config = dict(
    n_layer=15,
    d_model=512,
    n_head=4,
    n_kv_head=4,
    head_dim=128,
    d_mlp=1344,
    vocab_size=16384,
    activation='geglu',
    norm='rmsnorm',
    norm_place='pre',
    norm_eps=1e-05,
    positions='rope',
    rope_base=10000.0,
    rope_fraction=1.0,
    qk_norm=True,
    attn_scale=0.0884,
    bias='none',
    tie_embeddings=False,
    parallel_block=False,
    init='normal',
    init_std_qkv=0.0189,
    init_std_o=0.0,
    init_std_up=0.0189,
    init_std_down=0.0,
    optimizer='adam_variant',
    lr=0.00102,
    lr_mult_qkv=0.5,
    beta1=0.95,
    beta2=0.99,
    lr_head=0.0075,
    warmup_steps=377,
    schedule='cos',
    final_lr_fraction=0.0,
    batch_tokens=131072,
    seq_len=2048,
    doc_mask=True,
    train_tokens=614300000,
    steps=4687,
    dataset='wikipedia_en',
)
MLP neurons of a small language model. Each row is named by its layer, matrix (gate and up: input weights) and neuron, and shows model dimensions 48-175. Each number is 128 + 32 x the weight over its row's rms, rounded and kept within 0 to 255. A neuron's up and down rows have the sign that makes its largest values positive.
Before each neuron's rows, "fires in" lists the words (lower case) most often at its 100 highest values on Wikipedia text that the model never trained on.

fires in: "the", "of"
L11.gate1084 [131 123 106 185 115 107 109 147 115 131 121 148 138 122 117 120 132 145  95 113 113 157 146 176 140 106 127 112 141 150 157 120 169 105 100 185 168 112  62 114  95 120 111 127 156 133 139 122 104 173  90 120 123 147 127 169 136 157 173 162  67 146  87 119 181 183  85 188  98 135  82  87 174 156 119 129 192 112 104  55 103 109 113  89  95 137 115 178 175 139 175  62  85 129 177 110 156 116  90 133 122 142 137 161 108 188 157 121 104 157  86  76 131 100 186 207 128 120 135 138 134  92  74 149 116  62 141 145]
L11.up1084 [140 132 113 113 181 111 156 107  95 100 110 131 164 114 121 107 167 154 104 145  97 146 176 129  66   0  97 121 119 114 141 138 120  70  99 118 135 107 101 121 121 147 147 111 129 115 171  75 100 145 178 142  90 143 129 127 109 219 183  86 163  89 124  73 160 150 116 157 187 130 115 164 126 139 113 134 120  81 136 174  96  91 110 124 107 132 107 125 169 159 140 117 147 180 170 169 113 165 170 139  82 175 151 169  50 133 127 145 147 136 142  78 116 120 147 140 127 182 136 158 183  51 147 110 111 136 155 156]

fires in: "on", "for", "the", "of"
L12.gate877 [ 57 109  96 109  64 158 153 153 115 135 112 127 144 116  82 121 102 150 108  79 144 121  91 169 160  79 101 159  88 139 126 141 146 140  70 101 152  96  83 113 156 147 146  88 116 169 134 144 172  66  97 134 175 163  92 109 128 144  97 173 114 146  89  89 128 104 117 122  99 122 152  97  95 131 139  66  82 120 143 103 108  95 150 119 137 112 159 101 199 157 126 155 133 202  91 116 141 176  92  92  62 156  58 136 176 188  94 109 108 158 109  67 118  42 163 174 123 129 147 111  84 146 123 129 117 151  51 106]
L12.up877 [105 158  70 139 165  71 141 127 136 133 142  89 144 132 111 122 136 115 134 173 149 140 132 120  54 183 169  96  76 130 147 118  70 140 101  81 101 152  92 141  79 118 119 150  99  79 188 154 152 100 122  45 171 128 117  78 126 126 137 100 197 114  92  70 186 121 145 120 217 110 176  97 115  98 128 137  54 165  92 116 109 131  89  75  98 134 106 125  83  96 141 195 132 157 106 140 117 137 127 174 163  86 115 147 131 144 165 154 173 127 157  82 142 121 107 155 147 137 136 127 116  83 149  68 126 131 179 116]

fires in: "february", "oct", "april", "sep", "feb", "maritime"
L3.gate812 [193  43 133 117 139 163  84 148 183 119 143  88 133 122 158 157  52 164 131 165 113 110  99 115 113 145  77 112 146 175 127 198 101  69 116 168 115 113  86 201 155 124 156 135 124  93 157 117  86  93 181 116  95 122 174 107 110 106 177 196 186 171 101  88 144 159  90 148  95 100 122  68 131 124 128  54 159 119 102  82  80 189 100  94 112 161  64  93 192 164  47  91 114 124 130 144 159 128 117 107 129 139  74 106 154 120 136 116  83 169 118 135 143 116 105 143 148 121 160 114 116  98 154 120 118  80 122  69]
L3.up812 [180 115 119 106 172 127  99 144 152 142  91  84 124 151 144 167  85 129 131 195 116 117  82 113 138 149 101 120 155 163 115 149 125 108 113 148 130 142  97 203 125 154 134 131  93 104 134 145  77  64 161 107 123 148 186 143 109 122 204 183 177 126 112 143 159 187  37 181 108 125 116  89 132 113 109  64 167 104  75  82  89 132 120  96  89 134  98 103 163 165  47 122 123 141 149 127 152 105 101 103 137 135  96 109 165 137 161 115  88 146 100 115 162 145 138 139 156 142 200 135  75  96 101 148 161  67 159 110]

fires in: "in", "of", "at", "1st", "the"
L11.gate1261 [101 123 151  90 122 127 159 113 157  38 102 157  87 163  82 161 143 141 110 117  81  87  95 155  87  89 149 137 108 140 206 102  84  95  71 151 205 119 167 160 134 131 125 101 131 123 142 132 108 154 111 121 119 158 118 146 138 113 148 124 193 148  78 124 136 136 109 143 101 166 133  41 131  90 118  99  90 131 181 117  82 153 158  94  40 165 124 117  96 154 155 104 137 149 189 157 174 166 145 106 120 136 146 163 122 135 111 116 121 146 164 146 102 108 128 156 158 181  64 100  82 187 107 124 114  72  61 141]
L11.up1261 [157 128 144  97 171 190 114 162 123  79 112 119 124 101 164  68 124 132  66  90 101  96 131 134 124 105 154 136  97  98 146 145  73 157 116  68 165 124 161  80 114  86 114 147 127 181 159 153 115 196 175  95 141  80 116 129 161 131  94 129  97 121  88 142  86 149 169 135  94 165 206 120  98  73 139 129  52 137 128 168 135 174 148  83 134 115 133 153 144 184  91 153 176 158 144 113 135 163 117 171 142 111  95 117 134 149  49 120 140 101 185 113 119 100 150 117  97 143 123 128  98  81  59  99 166  85 161  77]

fires in: "of", "votes"
L4.gate920 [ 85 178 141 138 108  97 188 114 127 125 157 114 123 169 160 119  75 123 173 123 169 169 112 113 222 159 123 121  89 133 158 104 116 149 158 131 137 173 108 121 113  94 173 140 122  42 118 143 107 170  96 171  99 153 214 152 127 152  69 186 135  91 141 125 131 131 107 158 100 144 145  94 150 100 163 156 101  88 125  79 155 157 153 144 144 140 148 141  97  94  84 124 136 100 114 130 105 102 162 116  85 145 112 161 114  99 130  87 165  54 128  88 115 119 141 148 104 131  87 127 147 130 108 115  55 144 147 114]
L4.up920 [115 150 137 149 159  89 169 145 147 116 171 128 135 107  96  95 103 173 148  93 104 146 130 131 171 136  86 145 129  85  87 123  90 131 134 162 173 167 102 173  85 133 131 165 141  94 122 118 112 144 154 107 142 142 118  60 124 115  61 136 112 105  92  97  92 158 140  93 132  74 186 139 133  58  66 146 147 137 140 121  92 127 135 152 126 146 127 168 115 132  74 132 179  79 161 143 149 128 161 161 103 168  74 142 104 115 170 111 140 197 165  85 151 128 139 165 152 110 131 137 136 187 130  98 101 167 140 133]

fires in: "of", "is", "1ª", "high", "poplarville"
L4.gate1205 [135 181  85 119 125  94 133 145 121  75  59  71 203 146 154 126  93 127 155 141  93 206 159 159 154 103 147 122 119 123 141  69 103 144  89 133 120 127 122 151 133 102 137 124 149 160 132 105 122 133 167 131 130 186 175 171 125 136  93 115 135 143 126 125 160 147 137 127  71 147 150 169 164 132 121 121 127 128 106  99 157 103  86 126 155 146 191 105 171 110 111 158 121  32 114 194  87 124 154 183 134 110 110 137 106 155 160 117 136 107 165 118 189  69 113 196 135 128 157  97 157 123 102 139  97 168 161  96]
L4.up1205 [ 70 150 116 132 108 142 143 163  64 136 172  49 143  97 161 157 147 121 144 168 133 102 141 117 152 128 150  98 138  71 117  99 127 102 104 115 143  76 136 123 133  87 115 129 175 163 144 140 157 146 172  97 153  83 147 132 133  97  72 112  88 119 111 166 126 169 111 135  48 148 146 135 140 102 129 117 123  71 105 120 152 117 103  85 121 138 163  87 152 133 134 102 166  74  99 154 136  69 140 123 128 128 117  95 122  97 147 136 122 142 120 199 140 111 103 146 103 115 143 140  58 126  85 108 129 190 141 125]

fires in: "as"
L9.gate1053 [ 28 111 147 157 130 142 108 101 162 165 150 151 111 139 148 133 149 138 151 106 112  96 137 138 133 159  60  79  78 149 100 110 102  89 145 146  97 114 141 146 149 109  86  78 124  98 112 125 128 112 142 142  61 177 104 133 116  97 162  96 168 140 136 200 108 145 133 128  93 154 102  81 213 159 155 151 161  85 161 121 119  78 107 114  97 126 176 104 145 125 167 109 154 129 172 212  75 174 155 138 102  90 119 112  95 134 107  83 108 129 112  97 150 137 139 112 131 197 123 145 142 119 142 137 142 146 124 116]
L9.up1053 [118 165 148 143 119 124 121 128 101 135 146 146 161 189 147 153 157  93 186  98 129 116 180 158 150 116 114 135 178 147 153 108 115 106 130 113 109 178  79 151  86 174  99 113 151 104 112 143  65  81 150  65  77 124 126 122  95 186 113  92 160 152 156 153 122 150 102  93 104 141 149  79  92 143 111 100 170  76 192  82 101 142  93 103 109 135 144 168 133 113  74 144 129 125 137 120 136 132 198 112  84 126  84 152  69 125  87 127 109  71 143 164 127 103 157 100 137  90 106 113 142 116 132 172 149 154 146  70]

fires in: "of", "are", "to", "were", "in", "was"
L11.gate846 [118  85 174 148  90 114 149 114 121  57 113 104 147 161 155 164  89 115 146 106 128 159 129 104 224 152 131 121 106  84 159 106  71  83 160 107 181 147  94 118 126 127 139 134 109 126  84 114 162  63 126 168 125  72 111  86  80 197 130 156 116 139 162 136 134 134 141 151  96 138  85 120 162 181 115  91  94 154 126  98 152 112  98 113 133 124 123 165 150 143  97 121 125 139 173 148 140 165 116 128  99 127 158 106 171  77 191 108 148 173 138 111 182 164 179 153  98 186 119 129 120  93  98 105  76  91 131 134]
L11.up846 [170 105  77 136 134  80 159 114  60 119  92 109 149 100  78 154 169 185 158  78 124 113 136 122 170 141  86 185 104 117 140  90  98 151 143 128 160 147 110 117 106 114 129  99 118  68 139 157 137 100 100 173 106  95 132  38 155  97 163 107 152  88  96 134 141 156 147 112 122 110 172 174 142 139 144  76 117 159  80  87 115 145 120 144 165 121 160  61  70  83 152 149 141 183 132 135 148 184 135 158 139 107 125 144 108 141 126 176 134 184 142 130  97 134 160 108  70 184 137 122 128 117 153  95 113 147  68 183]

fires in: "a", "as", "with", "positive"
L11.gate374 [118 150 139  98 105 131 115 172 106 154 151  71 153 160 114 202  90  59 110  76  57 161 108 101 131 171 144 123 168 121 110 118  67  74 143  80 167 127 122 136 141 124  88 104 122 151  90 157  95 175 123  76 134 166 195 117 140 158 140 142 145 132 183 153 102 142 149 134 117 158  63 112 151 123  99 159 186  59 124 101 112 112 129 161 178  99 100  89 111 160 114 114 109  98 166 161 126  92 132 150 107 143 117 159  92 136 149  91 150  73 141 142 147 149 173 117  87 184 158 115  95 114 107  96 159 172 139 127]
L11.up374 [103  89 163  98  95 137 122 101  61  81 154 127 121 121 112 133 119 160  66 101 104 145 198 133 169 112 112 163 201 134  81 106 142  70 142  67 112 140 144  71 138 139 109  93  87 158  62 129  94 148 123  95 125 144 143 177 138 141 148 130 161  84 153 121  61 148 112 121 129 155  88  98  99 120 132 153 157 147 113 111 148 126 100  84 146 127 143 153 167  50 154 108 131 131 155 143 106 112 142 115 105 109  71  86 164 165 110 151  65 140 165 100 171  92 112 111 116  89 184 111 125 172 129 146  73 143 168 123]

fires in: "as"
L11.gate1297 [122 126 165 141 131 132 131  78 140 138 150 154  95 158  67  69 158  91 151 116 131 118 172 139 114 109 104 101  71 174 162 132 186 107 100  86 142 119 170 133 121 100 108  54 151 118  74 139 165 126 171 105 139 133 119 116 170 129 124 157 159 132 150 150 126 168  78 161 115 173  95 137 160 120  82 124 167 155  79 103 137 141 151 119 169 153 146 174  89 112  92 138  88 102 113 105 106  63 148 122  97 158 111  98  73  97 112 103 101 161 101 180 129 124 210 132 106 112  88 138 146  49 167  98 127 122 150  66]
L11.up1297 [120  95 162  74 132 175 122 158 119 162 131 147 178 141 127 167 117 132 126 101 103  47 165 105 123 152 111 169 175 142 102  66 127 138 119  87 114 137 131  59 176 127  66 119 129  94 104 167 144 108  88 114  96 178  88  94 126  90 189 133 224  75 162  91 165 161 120  97 123  97 116  80 101 195 109 147 149 128 129 126 138 172 178 106 154 118 185 138 145  90 128 124 156 126 100  89  98 160 116 126 120 204 154 120 169 127 160 141 115  43  92 185 126 149 121  84  85 154 115  90 144  92 140 169 159 162 152 138]

fires in: "of", "to", "for"
L11.gate206 [115 124 107 170 146  66 115 173 118 143  47  76 100 104 105 168  53  81  56 122 101 163 142 149 179 114 124  68 196 152  41 121 152 189 145 167 104 101 126 154 121 108 117 109 154 146 165 108 102 120  98 135 219 131 138 122 123 178 103  97 122 125 132 108 112 130 102 121  87 172 133  97 138 161 131 143 123 139 126 113  77 118 169  88 101 134 145 152 145 156 101 117  96 130 106 143 153  99  83 141  83 129 125  77 125  86 176 173 141 170 166 176 120 141 158 151 133 150 129 179 147 112 193 139  99 102 127 147]
L11.up206 [100 101  86 103 117 102 147  69 114 144 136 107 179 164  90 130 143  84 121 142 129 134 111 167 127 150 129 115  83  83 137 111 160 129  55  59 177  85  49 133 111 138  92 111 134  65 116 144 140 128 148  57 107 125 114 189 103 164 116  94 194 102 138 125 161 121 163  99 133 179 120 125 116 105 178  98  86 112 150  98  51 114 134 106 186 149 160 162 134 207 116 149 131 100 110 189  78 137  95 106  93  95 115 124 105  86  83 145 138  66 152 153 168 119 172 136 152 148 138  80 181 116 114 113 155 158 140 129]

fires in: "of", "during", "early", "junior", "gf", "hcy"
L4.gate507 [149 156  91 104 118 106  70 113 152 186 110  99 112 139 185 123  73 112 110 157 155 136 115 130 186 115 140 112  80 116 158 131  46 122 103 160 139 137 147 109 144 113  95 134 117 148 105 144 119 164  96 122 146 111 167 149 124 106 147 191 196 137 139 134 167 143 122 133 132 157 145 134 105 131 125 139 150 124  82  57  85 107 127  84 107 133  90 119 151 150 103 159  74 150 113 135 145 119  79 157 131 204 146 156  78 147  84 109  53 122 121 133 114 114 168 139 107 156 138 109 107 143 158  89 129 142  83  96]
L4.up507 [ 64 118 138 165  90 141  85 138 127 154 146 110 129 124 159 144 105 152 166  74 120 173 143 155 145  84  64 126 128 130 207 125 110 143 128 101 188 131 104 157 107 110 134 145 111 120 107 181 173 223 148 115 208 111 152  68 109  95 124 132 126 146 148 131 140 117 142 108  94 108 146 108 135 135 108 120  62 111  87 112  73 112 105 136 155 116 124  70  76 175 107 100 104  96  95 108 137  92 160  91 145 168  88 154 104 126 112  94 218 156 121 102 129 117 146 123  94 139  98 117 102 107 108 143  88 132 129 180]